config = dict(
    head_dim=64,
    vocab_size=1024,
    norm='rmsnorm',
    norm_place='pre',
    rope_fraction=0.5,
    beta1=0.95,
    weight_decay=0.0,
    schedule='wsd',
    final_lr_fraction=0.0,
    seq_len=512,
    dataset='wikipedia_en',
)
MLP neurons of a small language model. Each row is named by its layer, matrix (up: input weights) and neuron, and shows model dimensions 32-159. Each number is 200 + 40 x the weight over its row's rms, rounded and kept within 0 to 999.
After each neuron's rows, "fires on" lists the tokens most often at its 100 highest values on Wikipedia text that the model never trained on. A number after a token or word is its count.

L5.up305,239,214,218,230,184,253,203,256,266,231,178,159,200,235,205,241,178,183,196,158,327,291,108,136,250,151,235,234,198,183,155,168,225,241,218,174,186,224,159,196,228,131,178,161,257,218,181,198,241,211,202,176,225,180,256,223,235,170,242,88,119,174,154,200,178,224,157,183,196,229,178,256,262,177,175,200,177,212,193,230,226,148,231,252,177,148,235,228,226,182,234,246,195,201,146,138,214,253,237,231,148,180,216,189,226,251,165,254,184,163,176,175,189,169,167,218,234,234,206,217,198,187,191,236,145,223,211,146
fires on: "in" 58, "t" 32, "al" 4

L9.up712,175,180,253,194,178,242,208,212,194,247,141,204,231,171,111,199,228,140,183,261,209,143,256,192,146,158,265,145,158,129,197,207,185,131,276,165,137,239,206,168,193,151,179,225,293,248,151,214,166,201,157,135,209,256,247,221,253,157,221,208,152,163,274,211,269,176,263,198,196,155,141,204,229,185,199,145,154,154,167,207,249,209,226,289,195,272,187,167,234,176,189,201,252,208,207,223,163,267,219,223,221,211,184,228,175,251,242,282,192,147,243,110,172,204,169,159,148,229,231,198,235,192,118,181,182,243,208,176
fires on: " to" 33, " with" 10, "ed" 10, "ing" 7, " by" 6

L5.up166,258,205,155,211,187,216,210,227,172,219,202,288,208,166,188,154,234,210,133,278,253,192,155,244,176,187,206,191,144,204,185,223,224,235,216,182,140,162,153,158,181,216,161,125,272,190,150,229,203,241,188,165,176,211,177,150,211,201,144,168,147,183,208,241,226,179,213,196,214,225,177,194,325,161,160,203,174,245,150,140,179,134,253,174,217,230,214,192,226,139,203,251,187,209,177,217,186,224,218,193,260,223,193,207,143,184,233,196,243,182,175,250,290,199,232,202,185,191,167,264,192,190,276,196,200,239,118,255
fires on: "ed" 27, " =\n\n" 14, "ing" 7, "ated" 5, "ely" 5

L7.up665,200,221,173,197,244,196,228,173,195,83,223,253,232,144,102,114,187,157,107,130,233,235,213,219,249,199,195,182,181,203,255,255,109,165,198,204,197,237,280,192,251,201,236,137,192,227,212,235,164,232,218,227,174,236,202,200,223,185,134,144,175,247,211,125,201,209,249,235,191,243,167,229,256,288,186,189,203,161,240,257,157,166,171,217,190,179,180,235,222,196,149,193,167,231,271,248,240,252,245,237,199,209,231,198,86,174,206,222,151,231,245,159,197,222,187,205,135,160,250,199,171,214,178,182,246,196,180,140
fires on: "j" 23, "h" 15, " d" 15, "th" 9, "ed" 8

L2.up22,209,179,202,239,129,171,181,184,154,144,209,281,209,250,106,144,140,225,174,133,161,216,301,237,227,274,159,235,174,178,150,207,200,216,161,176,259,158,199,206,249,234,203,213,169,184,148,152,139,230,176,214,237,162,237,256,190,172,199,223,188,193,222,193,205,183,186,197,182,284,145,186,125,183,216,138,219,168,217,221,232,204,160,156,227,141,185,153,154,234,186,210,254,102,241,194,269,216,171,156,219,242,215,189,295,224,128,174,249,180,195,214,156,216,200,203,188,146,232,282,240,239,233,197,202,212,232,186
fires on: "ess" 25, "our" 23, "art" 15, "ack" 14, "ut" 8, "eg" 6

L2.up559,142,139,200,276,222,225,178,187,256,204,213,246,178,211,206,148,215,243,275,237,186,184,172,167,192,210,195,176,240,219,177,247,273,185,202,137,238,170,175,197,182,146,190,254,233,227,221,195,140,150,114,165,210,194,262,240,181,244,218,153,150,234,244,192,130,202,153,247,206,242,130,232,155,160,187,227,217,180,238,191,178,211,227,268,157,241,194,225,138,191,251,242,195,174,171,238,138,232,168,319,254,285,243,243,143,144,194,294,201,141,200,262,193,248,182,167,167,164,257,166,219,189,222,233,167,253,142,212
fires on: "s" 34, "y" 11, "t" 7, "se" 6, "enc" 5

L2.up450,175,173,219,175,140,140,230,179,225,166,216,178,165,213,150,130,202,259,231,247,211,177,211,232,172,184,203,175,169,233,244,312,145,242,122,185,191,220,128,221,156,229,201,197,188,187,246,237,200,154,241,158,250,177,212,177,207,192,189,181,175,225,176,153,260,146,171,201,206,305,108,241,187,211,243,201,181,143,200,153,220,182,251,218,182,259,212,161,179,241,278,145,215,205,172,120,267,190,139,232,170,191,202,276,217,180,257,183,176,164,217,269,215,259,239,273,246,163,158,181,263,253,233,196,227,169,193,204
fires on: "s" 25, "ight" 23, "ent" 12, "t" 9, "ut" 6

L7.up744,203,212,209,232,209,233,188,238,199,229,237,162,152,202,196,277,201,170,124,266,195,170,215,196,210,192,178,232,145,181,128,233,155,175,282,191,166,126,178,230,147,191,184,176,206,210,203,239,177,235,208,235,170,179,156,174,330,275,272,223,290,157,231,227,147,254,166,222,246,226,167,203,191,176,189,190,205,186,285,183,164,164,222,241,238,231,248,242,201,223,263,230,250,239,229,238,184,136,169,253,250,212,198,215,189,254,202,251,203,181,183,217,215,113,198,290,99,179,184,191,161,223,211,196,155,210,253,144
fires on: "ent" 36, "al" 13, "le" 5, "ul" 5

L9.up435,179,188,161,226,282,171,299,177,113,167,187,221,165,176,145,180,211,234,269,230,263,221,192,213,130,156,158,225,169,128,241,198,240,209,136,142,175,234,225,225,299,156,209,229,191,178,157,240,126,202,196,204,212,143,184,278,184,226,209,139,248,168,228,214,198,272,245,156,202,167,264,238,215,175,186,214,142,179,165,179,236,155,263,257,204,222,224,217,224,233,222,160,162,183,216,185,169,258,150,115,276,162,232,283,259,174,267,212,200,177,208,197,183,134,197,196,180,200,222,176,173,197,187,170,198,232,106,190
fires on: " of" 23, " to" 13, " at" 8, " from" 7, "ed" 7

L10.up117,197,185,200,267,240,219,191,170,270,155,220,223,299,223,164,214,209,187,219,228,224,266,176,233,225,262,138,261,216,124,218,160,227,127,283,201,140,140,211,200,273,156,134,170,192,232,222,231,228,269,102,159,243,200,166,275,237,152,270,171,117,210,208,207,197,231,155,185,158,222,284,219,199,132,219,253,168,229,165,112,278,161,254,241,169,248,231,188,205,193,181,185,161,263,180,194,206,272,234,246,173,206,208,247,175,222,228,205,164,198,182,180,198,250,220,198,219,200,167,231,154,192,168,168,118,208,158,160
fires on: " e" 42, "ct" 11, " E" 11, "t" 8, "ult" 7

L7.up418,161,168,220,191,225,196,219,197,218,256,182,218,195,146,194,217,221,105,99,184,180,140,210,192,175,193,187,201,182,188,198,217,182,208,178,244,122,193,287,179,272,232,228,225,191,176,248,224,205,204,122,234,208,269,219,210,218,164,167,231,165,182,159,298,146,236,144,265,154,157,196,188,266,216,197,258,136,259,116,171,186,185,133,223,196,160,80,152,211,195,135,153,201,195,183,197,263,228,218,184,219,246,145,231,183,186,187,188,258,242,134,179,240,230,270,180,167,205,208,196,187,200,243,196,228,250,167,134
fires on: " and" 39, "," 33, "et" 10, "." 5

L10.up571,181,185,253,245,217,175,215,138,231,145,211,143,231,257,210,153,173,197,222,234,195,220,191,271,201,299,222,151,191,206,160,148,196,246,217,147,283,255,131,138,178,175,219,169,206,227,187,209,180,239,203,188,263,224,225,201,197,229,238,127,238,239,183,234,201,196,168,177,88,195,263,192,233,162,205,138,161,275,211,257,140,172,185,202,274,270,208,206,216,205,210,247,262,265,117,232,149,222,165,257,219,218,210,151,109,257,201,242,233,174,82,149,207,214,225,232,178,194,197,202,208,226,270,200,184,170,231,205
fires on: "ar" 49, "an" 11, "f" 5, "iet" 5

L10.up260,184,250,235,191,236,163,173,191,164,203,184,126,230,245,216,183,220,166,221,213,99,170,139,203,242,245,211,266,207,246,131,160,234,184,300,218,155,202,154,195,196,187,195,243,107,173,260,145,218,199,235,192,152,165,221,241,161,209,154,207,186,247,170,247,138,201,212,250,227,189,197,155,224,145,244,163,221,203,213,217,145,215,257,208,158,200,151,197,219,186,207,177,173,240,233,167,151,190,186,183,193,243,143,224,177,226,211,168,112,161,190,166,156,224,262,115,215,204,187,231,217,178,239,238,210,185,170,271
fires on: "ic" 20, "c" 9, "g" 8, "ad" 7, "qu" 6

L7.up475,244,234,159,204,238,215,253,210,247,210,192,122,170,229,172,121,155,238,229,239,188,166,208,258,239,240,215,154,278,248,228,211,152,270,227,146,258,255,203,165,219,155,209,249,171,154,193,226,247,181,162,234,162,247,198,249,226,144,175,219,174,227,178,147,226,231,166,178,209,261,227,200,184,193,130,142,169,265,215,250,253,193,222,265,140,277,186,184,97,190,173,173,198,177,122,307,253,208,108,217,189,199,189,142,160,162,244,172,211,168,164,284,181,226,210,211,244,111,189,202,168,261,202,211,143,128,179,205
fires on: "ack" 16, "s" 15, "f" 9, "00" 8, "th" 6, "20" 5

L6.up469,290,249,193,178,264,240,207,190,259,149,132,199,82,199,196,261,209,206,224,223,153,240,218,202,213,180,196,200,122,272,190,228,206,172,202,172,224,228,190,207,263,241,138,176,190,235,207,249,231,156,200,216,169,314,188,205,209,238,149,144,197,147,191,233,187,191,206,171,225,191,216,218,205,282,188,186,253,165,223,122,207,180,184,228,182,207,240,188,182,254,206,188,198,168,253,214,149,251,180,128,196,171,222,238,273,270,188,182,156,195,166,138,213,184,217,238,225,187,187,199,223,232,193,118,195,268,255,209
fires on: " st" 61, "st" 19, " St" 11

L7.up339,255,142,201,238,188,123,219,206,229,212,224,197,288,224,140,199,174,155,175,147,180,192,328,209,290,165,202,154,157,183,218,222,203,216,199,218,235,205,179,208,259,183,240,251,227,210,185,267,241,208,179,186,234,240,239,192,227,179,217,254,264,188,155,221,216,143,204,214,202,212,194,210,162,187,155,216,210,166,207,258,191,190,221,188,239,110,197,148,201,138,225,154,159,266,148,198,281,220,244,225,210,220,154,184,264,230,224,158,244,281,195,175,182,234,129,160,151,104,179,231,270,237,112,258,142,220,197,247
fires on: " and" 50, "," 9, " of" 8, " as" 5, " to" 4

L5.up136,169,307,172,160,200,180,184,232,198,198,124,179,232,229,245,259,271,210,150,251,223,167,253,207,218,216,182,248,240,174,177,185,147,213,165,269,214,230,185,189,233,253,217,177,158,135,265,230,206,191,214,128,154,181,238,205,152,197,183,198,261,260,187,187,146,165,215,221,208,190,217,161,196,162,155,141,223,280,206,238,259,218,238,237,177,162,282,200,165,194,221,105,237,162,222,222,157,248,157,179,206,176,147,202,209,161,182,219,216,162,194,137,162,221,207,230,176,179,184,246,213,210,195,225,238,219,295,210
fires on: " the" 90, "ed" 4

L2.up556,174,165,236,172,300,166,230,158,297,169,222,212,143,199,206,162,191,243,239,171,242,200,199,259,216,167,207,249,175,298,223,158,230,178,185,263,192,183,263,131,178,160,151,194,159,226,194,215,186,257,170,201,253,173,216,200,252,183,200,200,200,131,231,160,188,205,192,232,200,207,183,127,271,188,215,184,193,209,198,249,180,216,189,162,235,175,263,274,167,268,262,213,237,213,197,212,163,173,231,179,209,104,129,212,204,255,274,228,288,150,141,250,179,173,160,220,160,243,101,241,177,279,167,221,226,134,185,172
fires on: "ay" 18, "y" 15, "es" 12, "le" 11, "ren" 7, "is" 6

L7.up436,231,174,213,205,173,211,254,160,187,214,192,277,262,212,98,231,232,232,173,125,169,204,242,257,211,179,164,130,250,240,169,134,172,296,263,183,255,204,162,168,154,283,191,205,286,190,174,219,188,175,226,175,251,199,121,197,249,199,209,186,228,161,159,189,178,220,186,145,171,109,256,259,244,182,231,226,168,262,166,205,229,285,236,237,209,258,184,228,216,202,235,209,208,188,229,261,196,291,163,210,195,152,138,230,279,191,198,121,191,236,249,170,237,156,212,179,216,203,265,174,185,147,226,184,268,241,181,200
fires on: " of" 20, " and" 11, " in" 9, "ing" 9, " with" 7

L9.up641,146,215,194,205,210,118,245,220,127,187,198,288,199,187,291,184,271,195,242,180,173,180,213,123,188,158,181,153,188,177,213,175,209,190,181,167,175,203,237,172,175,206,127,241,189,238,193,208,175,198,197,199,186,218,179,254,254,167,166,214,143,202,288,257,272,214,237,203,201,165,224,193,157,200,218,186,181,174,141,226,239,177,271,256,264,88,209,294,163,165,146,204,172,176,241,214,212,209,191,223,232,150,217,235,169,214,281,227,208,217,162,219,162,135,210,214,228,237,187,181,192,262,208,276,242,179,244,211
fires on: " of" 51, " in" 26, " the" 7

L6.up34,187,295,247,171,245,190,175,181,198,208,176,260,197,178,143,271,244,261,178,181,266,151,182,224,155,167,221,148,226,224,145,226,152,274,239,233,217,161,163,215,174,267,170,158,192,158,186,177,182,178,214,216,235,220,232,228,175,145,130,151,272,247,212,223,154,172,140,198,178,204,215,178,221,176,232,215,215,215,271,191,160,210,124,179,187,257,225,210,299,231,189,94,224,228,194,284,182,226,174,208,180,259,189,223,226,181,204,137,241,207,178,213,185,267,213,218,159,174,200,198,209,207,185,225,209,253,257,180
fires on: "al" 16, " the" 12, "ace" 8, " f" 7, " which" 6, "ent" 6

L10.up451,215,132,230,130,187,236,181,165,265,196,209,204,192,214,181,155,232,201,222,224,166,127,259,110,283,221,219,197,149,204,199,231,154,249,278,168,213,201,250,217,178,308,233,149,266,169,194,235,102,204,223,166,186,200,182,232,233,190,225,206,202,209,182,191,115,272,219,234,190,250,203,195,172,216,269,177,252,125,196,248,220,192,207,229,162,169,163,160,255,169,204,245,231,205,207,199,175,188,125,225,289,181,188,128,140,233,260,186,189,173,172,239,186,156,307,251,158,200,151,187,176,190,170,191,227,156,263,174
fires on: " Th" 67, " th" 21, "h" 9

L6.up75,176,208,224,113,160,204,159,141,174,178,189,236,201,196,155,153,222,151,206,146,158,132,209,191,246,223,198,164,256,223,262,100,254,247,198,128,249,233,265,143,235,202,238,190,232,149,178,239,204,194,172,155,196,165,198,160,204,220,183,225,209,165,148,135,218,181,164,186,190,225,247,179,186,203,196,251,231,192,217,224,226,239,255,137,203,277,256,208,161,142,221,88,111,264,226,215,176,274,226,181,148,235,228,156,197,200,184,202,186,202,150,210,226,163,210,222,191,249,223,163,232,165,215,245,149,201,107,190
fires on: "m" 32, "a" 12, "ion" 8, "e" 6, "ad" 5, "h" 5

L10.up546,180,206,270,162,229,144,197,158,230,218,185,182,207,201,220,160,159,186,125,242,170,242,210,221,221,182,278,227,258,246,136,233,196,187,189,200,243,163,230,111,177,177,205,265,121,223,164,224,163,184,179,171,248,88,72,211,190,194,235,129,176,179,248,194,212,229,159,257,228,203,261,150,225,158,196,248,176,280,157,226,201,233,284,161,279,182,220,174,137,223,211,180,217,298,208,146,269,205,221,244,173,210,169,205,205,158,192,153,242,210,224,273,197,150,259,156,164,216,174,222,214,221,163,260,234,260,143,165
fires on: "iv" 16, "it" 12, "ic" 10, "ater" 9, "f" 9, "ec" 5

L10.up248,183,234,91,233,183,232,242,228,249,143,182,192,199,225,218,244,176,180,149,218,245,232,173,216,194,126,191,223,142,233,200,150,150,197,135,197,191,206,264,158,209,218,127,136,148,258,145,181,226,227,106,229,127,225,184,245,185,154,185,218,105,150,181,214,259,251,221,208,217,214,265,182,265,189,252,181,202,154,186,209,250,243,197,175,223,182,224,176,230,191,139,195,178,160,219,294,199,258,122,252,168,186,177,227,217,151,223,236,226,154,180,220,177,190,230,126,254,208,239,204,153,202,225,221,212,186,212,204
fires on: " L" 29, " S" 13, "el" 10, " l" 10, " |" 6

L6.up329,217,229,221,170,186,266,215,149,248,182,206,160,116,222,158,220,237,169,159,277,191,146,257,210,196,118,165,152,152,283,255,204,166,205,209,260,248,221,193,213,250,197,218,193,217,196,201,226,228,174,248,207,166,188,177,239,162,189,190,217,121,201,119,226,155,207,194,165,186,193,135,189,179,316,189,164,274,190,175,184,265,188,235,205,191,221,186,194,187,178,153,243,194,235,190,183,193,202,236,259,185,220,203,199,219,184,200,201,151,206,225,145,244,147,145,215,248,250,221,276,186,230,191,128,238,256,267,196
fires on: "S" 79, "s" 6, "st" 4, " R" 4

L6.up411,133,251,164,189,142,240,213,204,246,180,199,217,126,189,203,199,230,227,223,219,178,315,143,276,204,184,169,263,151,222,167,220,176,122,175,224,228,204,208,210,218,210,138,121,222,240,133,233,171,253,176,141,196,248,254,183,157,164,142,172,165,182,183,116,165,201,196,199,205,210,157,186,200,181,251,193,135,249,192,206,192,221,222,181,242,221,229,176,196,159,226,217,264,178,201,270,254,218,216,197,159,221,178,174,211,135,227,204,260,211,247,272,183,143,234,224,233,254,177,200,282,249,225,107,230,262,261,176
fires on: "u" 25, "r" 22, "el" 10, "l" 10, " |" 6, " de" 5

L6.up582,139,165,189,190,103,280,202,170,224,187,220,230,197,263,127,141,140,163,186,205,200,204,223,169,214,286,223,261,137,234,166,183,221,165,213,221,226,187,215,178,201,157,241,230,228,210,295,281,217,259,232,197,222,177,224,221,199,165,258,220,230,124,149,177,219,227,252,185,221,247,178,182,192,189,240,203,144,127,220,155,198,152,220,206,163,199,226,174,224,164,142,182,263,257,175,236,296,255,293,181,167,206,228,215,208,203,145,175,213,320,178,207,191,228,174,210,166,159,232,130,178,246,187,226,223,219,162,182
fires on: " not" 16, "im" 16, " was" 11, " to" 8, " as" 8, " also" 7

L6.up8,167,265,135,155,149,183,212,178,176,176,193,171,237,161,225,213,206,218,178,197,212,133,204,199,233,264,235,183,136,262,221,272,183,213,230,223,200,171,187,206,213,153,262,205,216,204,158,192,203,211,223,193,219,216,193,198,172,210,240,241,182,185,174,186,248,198,200,255,197,243,126,219,233,124,194,180,172,164,172,173,126,194,238,104,237,128,197,141,155,217,227,83,129,182,173,170,191,192,227,240,277,192,218,154,226,191,179,165,191,120,189,299,201,279,98,241,203,173,223,163,237,233,236,167,200,147,281,273
fires on: "m" 24, " or" 13, "i" 8, "M" 6, " and" 6, "ther" 6

L9.up144,222,166,168,300,239,205,249,192,247,167,222,231,231,230,213,175,292,250,151,233,126,152,236,255,253,182,155,113,224,192,154,175,117,276,184,143,213,194,225,162,207,186,219,308,237,215,240,147,195,229,184,183,201,225,217,314,201,176,228,193,245,261,210,199,250,159,256,196,229,185,214,188,244,181,221,153,197,230,223,197,231,211,282,202,169,257,162,247,121,166,140,224,214,197,185,245,187,176,241,196,260,219,192,210,171,267,177,170,263,244,126,171,203,209,220,182,177,163,204,264,225,224,276,156,208,209,210,131
fires on: "f" 24, "s" 16, "ff" 15, "if" 5, "im" 5, "ar" 5

L7.up734,267,179,129,205,191,257,282,201,144,183,161,215,219,240,183,190,255,184,233,252,235,175,248,199,234,181,180,221,157,134,217,157,113,175,188,215,149,113,236,142,219,201,161,212,196,243,184,242,219,204,166,144,246,156,144,244,267,190,170,242,154,253,226,260,222,198,213,202,197,174,210,142,247,179,183,177,177,179,234,249,193,182,227,216,227,209,205,184,180,160,207,152,145,154,217,311,207,186,227,261,196,164,192,279,205,186,186,186,200,213,138,228,170,213,215,212,203,251,241,167,276,212,218,167,292,107,195,232
fires on: " of" 35, "ag" 8, "-" 5, " Con" 5, "ice" 5, " C" 5

L2.up119,236,224,134,193,296,175,169,127,174,82,230,144,147,239,195,208,316,202,212,185,195,225,254,151,196,197,183,229,142,172,159,221,153,251,191,203,211,230,99,264,159,180,258,203,204,204,209,210,158,151,219,193,224,180,178,173,266,199,227,170,219,202,217,146,167,237,147,205,231,275,154,196,181,219,225,218,157,223,257,174,193,134,199,180,233,213,265,196,178,183,309,244,179,170,213,268,273,227,187,257,175,248,202,204,233,224,200,267,176,163,214,233,202,218,219,234,148,222,195,217,227,196,203,264,249,213,261,173
fires on: "ent" 27, "b" 17, "al" 12, "qu" 11, "m" 10, "p" 9

L7.up589,197,156,122,164,241,224,153,260,232,250,174,191,208,232,160,207,260,154,250,230,198,124,210,195,260,188,234,266,222,191,236,226,183,237,220,211,247,268,234,211,234,227,205,136,273,176,219,291,291,131,247,144,203,227,188,177,162,157,216,238,190,183,209,173,229,229,250,246,134,189,211,209,158,204,180,157,245,177,178,224,167,226,181,217,226,201,246,265,100,165,207,233,242,237,192,287,143,230,230,164,219,161,238,158,179,166,161,220,229,192,203,221,213,212,314,233,148,228,192,136,164,232,205,180,185,227,220,212
fires on: " th" 27, " l" 19, "h" 9, "te" 7, "un" 7, " sp" 6

L5.up660,214,213,211,216,201,145,251,259,166,132,264,152,214,222,245,187,159,200,236,183,223,171,196,237,166,155,222,284,199,181,208,190,220,188,259,197,151,224,192,259,213,227,184,148,199,123,277,255,228,161,171,228,230,253,162,236,232,240,201,153,262,167,234,259,281,207,155,184,235,181,237,255,202,209,152,218,200,232,217,258,209,220,182,198,141,200,198,129,198,224,171,189,164,185,200,264,217,217,175,195,142,236,199,191,180,192,221,238,165,193,174,256,281,199,204,192,203,184,150,258,196,247,210,258,215,139,204,136
fires on: "et" 20, "hn" 11, "rit" 10, "on" 10, "ed" 8, "T" 5

L5.up449,198,195,185,277,213,263,236,185,189,170,208,222,189,146,186,248,151,182,206,165,107,106,236,289,251,240,188,214,215,216,219,189,212,192,160,263,170,179,168,172,191,214,136,194,233,171,196,200,219,232,141,181,276,167,283,165,225,181,262,211,191,189,194,261,199,184,189,167,216,173,206,199,193,261,182,215,182,257,190,166,198,145,160,215,296,182,213,134,217,222,213,154,268,171,225,163,215,225,127,254,240,279,171,186,182,234,211,201,202,241,106,293,214,229,238,187,262,146,181,221,183,234,226,219,175,211,206,133
fires on: "." 42, "et" 9, "y" 9, "k" 7, "m" 4

L2.up389,145,201,178,227,243,201,244,180,145,96,257,179,186,202,208,250,202,276,217,266,216,217,182,180,149,265,168,231,263,212,167,191,261,190,250,131,192,180,200,161,215,214,186,206,284,202,175,149,224,208,146,205,154,237,252,250,170,247,220,206,173,239,215,255,88,234,171,169,202,233,151,252,237,187,257,240,162,92,217,202,205,208,246,240,150,234,247,216,245,166,230,261,150,250,258,212,186,215,236,169,265,242,144,108,249,224,246,226,193,197,139,216,150,263,150,164,197,197,217,247,191,125,198,214,167,250,201,171
fires on: "i" 35, "ie" 12, "ey" 11, "ess" 10, "se" 9, "s" 7

L10.up620,188,233,198,134,213,232,168,147,190,164,205,215,203,230,163,150,197,159,144,231,217,152,219,220,207,206,172,133,249,282,178,134,228,201,144,244,176,159,176,196,188,151,221,221,120,189,180,227,157,216,262,179,183,248,180,299,270,233,233,285,270,179,166,120,200,190,222,161,245,159,261,279,193,129,237,256,175,257,199,115,249,212,170,187,143,164,220,176,256,152,195,227,292,150,174,179,242,194,285,188,186,140,187,208,174,157,235,233,229,236,201,183,212,284,179,196,234,178,160,180,193,281,154,227,286,194,192,193
fires on: " also" 13, "um" 12, " not" 8, "ec" 7, "ow" 6, " en" 6

L7.up110,260,227,217,227,268,247,198,187,187,168,182,289,199,262,178,155,218,155,195,142,184,169,300,278,191,172,239,234,196,183,204,223,168,289,280,277,188,196,207,207,225,214,200,220,171,193,173,182,210,180,208,153,180,204,154,173,168,214,179,222,217,166,147,192,126,241,183,231,199,264,223,283,164,239,214,221,155,261,244,203,251,231,230,244,147,166,183,173,157,178,206,245,215,174,197,284,183,278,144,269,142,188,191,162,204,133,169,223,197,185,237,211,196,196,247,158,179,166,143,155,141,221,212,251,246,233,124,198
fires on: " to" 23, " and" 18, "ly" 14, " of" 10, "ate" 6

L2.up126,228,213,193,287,138,242,196,198,166,193,183,135,235,257,192,237,210,162,230,129,199,244,173,170,242,195,256,156,205,223,190,195,218,167,185,220,184,182,151,212,254,209,180,167,209,162,176,175,246,189,168,244,271,151,185,143,285,241,163,148,222,228,173,192,177,217,222,233,183,174,184,203,203,119,165,206,125,175,218,183,226,232,232,179,196,231,231,165,207,164,180,238,208,202,118,180,220,176,181,201,220,161,261,197,173,249,165,194,179,188,160,161,229,170,216,195,253,205,243,254,183,209,178,210,192,270,219,109
fires on: "t" 42, "ach" 23, "ict" 14, "ort" 8, "ill" 4

L5.up133,199,182,198,121,175,236,200,227,202,225,263,276,174,189,133,196,150,199,136,184,221,163,142,244,222,195,205,224,166,211,184,155,189,204,188,169,194,191,166,108,159,139,252,225,246,231,166,139,203,198,157,241,206,316,211,195,183,134,250,214,113,239,204,214,239,155,221,200,260,176,159,218,245,175,240,232,121,157,149,153,166,190,228,192,203,225,200,212,144,191,187,211,148,188,191,169,149,208,198,224,230,141,211,174,172,132,192,221,191,152,279,178,190,238,169,176,186,225,158,194,218,266,159,168,143,157,97,174
fires on: "ing" 33, "ed" 15, "e" 10, "es" 7, "ly" 7

L6.up108,140,174,234,242,295,184,194,227,228,194,244,149,133,205,199,228,212,252,249,193,177,206,154,226,234,159,182,164,188,221,145,248,231,232,167,223,175,138,221,173,209,237,187,180,188,237,206,214,201,254,303,265,219,127,182,256,281,150,254,194,215,251,177,204,130,206,172,251,216,215,226,223,223,165,256,211,189,251,94,251,165,192,226,262,198,213,183,244,213,203,192,270,187,192,217,272,233,219,228,190,199,255,225,173,263,263,252,224,234,214,183,82,189,151,170,252,183,260,178,197,231,244,150,177,178,165,146,232
fires on: " It" 19, "is" 14, " it" 13, "le" 12, "eat" 8, "ren" 7

L10.up38,229,157,254,153,209,204,150,241,242,119,203,171,226,182,205,192,229,133,183,220,180,171,163,154,193,176,196,229,122,209,208,184,141,195,277,252,300,288,217,243,177,223,254,253,247,200,186,152,197,175,212,171,248,234,128,212,173,206,179,230,168,199,167,171,225,203,198,254,170,154,253,127,159,201,199,102,256,205,175,222,192,146,236,192,261,250,188,256,147,191,218,249,150,207,205,171,245,220,180,155,234,271,234,135,189,295,224,153,197,134,119,223,187,191,241,209,206,216,153,217,168,236,181,142,177,200,159,189
fires on: " sp" 36, " th" 17, " b" 15, "p" 12, " Sp" 8, " wh" 6

L10.up642,148,271,139,222,202,118,192,249,146,180,225,257,186,226,183,222,169,225,138,299,207,176,257,156,174,169,229,217,203,205,200,167,125,226,180,319,203,168,184,156,250,222,176,259,194,282,185,251,209,235,165,269,212,220,195,149,192,249,245,244,251,302,225,196,127,172,170,200,200,196,196,169,232,246,207,132,157,241,132,242,192,256,270,243,144,212,224,209,136,225,196,193,186,146,211,189,159,271,235,233,142,198,187,205,201,223,147,243,150,194,268,235,198,169,225,175,268,248,212,190,247,260,198,205,171,236,242,167
fires on: " the" 26, "," 15, " of" 15, "n" 14, "ent" 5, "tern" 5

L5.up88,156,155,195,181,196,130,229,186,155,211,175,142,230,203,244,190,247,187,254,280,172,117,177,226,177,125,194,185,212,170,208,188,238,214,211,152,201,275,160,236,228,144,146,199,187,180,263,207,165,214,196,217,171,107,167,247,151,138,228,243,146,187,181,208,280,226,215,210,229,243,251,225,214,215,152,205,172,173,177,182,224,187,231,220,184,233,289,197,215,162,139,197,209,196,181,230,144,151,175,241,194,220,155,235,208,217,163,214,35,214,258,128,205,201,258,161,194,176,223,191,179,167,199,295,121,178,226,235
fires on: "c" 17, "ed" 17, "ld" 10, "oc" 10, "g" 8, "ad" 6

L7.up302,226,249,188,204,172,205,209,198,160,198,254,109,210,209,141,218,132,200,241,187,154,172,188,214,233,259,164,164,225,229,195,240,151,150,193,145,200,171,171,162,212,183,208,249,199,210,290,269,224,153,255,223,196,243,146,215,227,247,245,164,162,235,181,219,221,179,203,213,161,226,166,203,164,175,240,184,240,226,213,178,110,261,269,301,205,214,189,181,244,138,221,202,206,216,130,171,215,129,210,187,188,159,155,254,230,149,290,200,142,204,134,305,212,258,226,168,194,248,257,157,224,298,205,310,244,222,195,192
fires on: "s" 65, "ill" 11

L2.up253,174,218,164,259,310,181,220,244,214,168,122,209,180,185,218,142,211,230,184,222,169,108,203,134,259,253,217,140,326,222,135,147,168,183,212,139,182,199,217,244,216,223,187,250,150,155,149,136,188,214,162,202,205,246,153,192,231,250,278,230,209,226,175,259,176,123,197,162,186,160,246,206,265,181,169,143,129,211,206,200,186,267,281,171,213,193,186,166,174,210,137,172,171,186,134,142,198,172,210,209,131,190,179,160,192,222,239,229,224,265,143,207,174,156,243,165,180,140,189,220,232,181,208,194,232,257,177,217
fires on: "ar" 31, "f" 16, "ov" 16, "av" 15, "aj" 9, "ot" 7

L5.up343,221,193,185,229,182,174,263,273,191,193,179,152,232,199,227,205,195,198,255,198,233,196,240,230,228,170,165,195,240,230,160,199,265,177,192,178,210,191,127,240,239,205,222,264,183,221,203,206,278,191,259,210,210,162,151,258,160,265,204,191,143,230,191,198,248,176,261,201,154,147,208,188,179,186,160,173,195,269,226,223,239,260,199,171,259,244,187,199,213,246,154,189,238,169,253,158,114,195,167,190,200,227,174,206,241,241,170,203,139,231,245,291,256,217,220,175,169,307,224,168,143,168,218,236,75,223,306,167
fires on: "ed" 36, " med" 20, "ad" 14, "ud" 9, "t" 6, "f" 5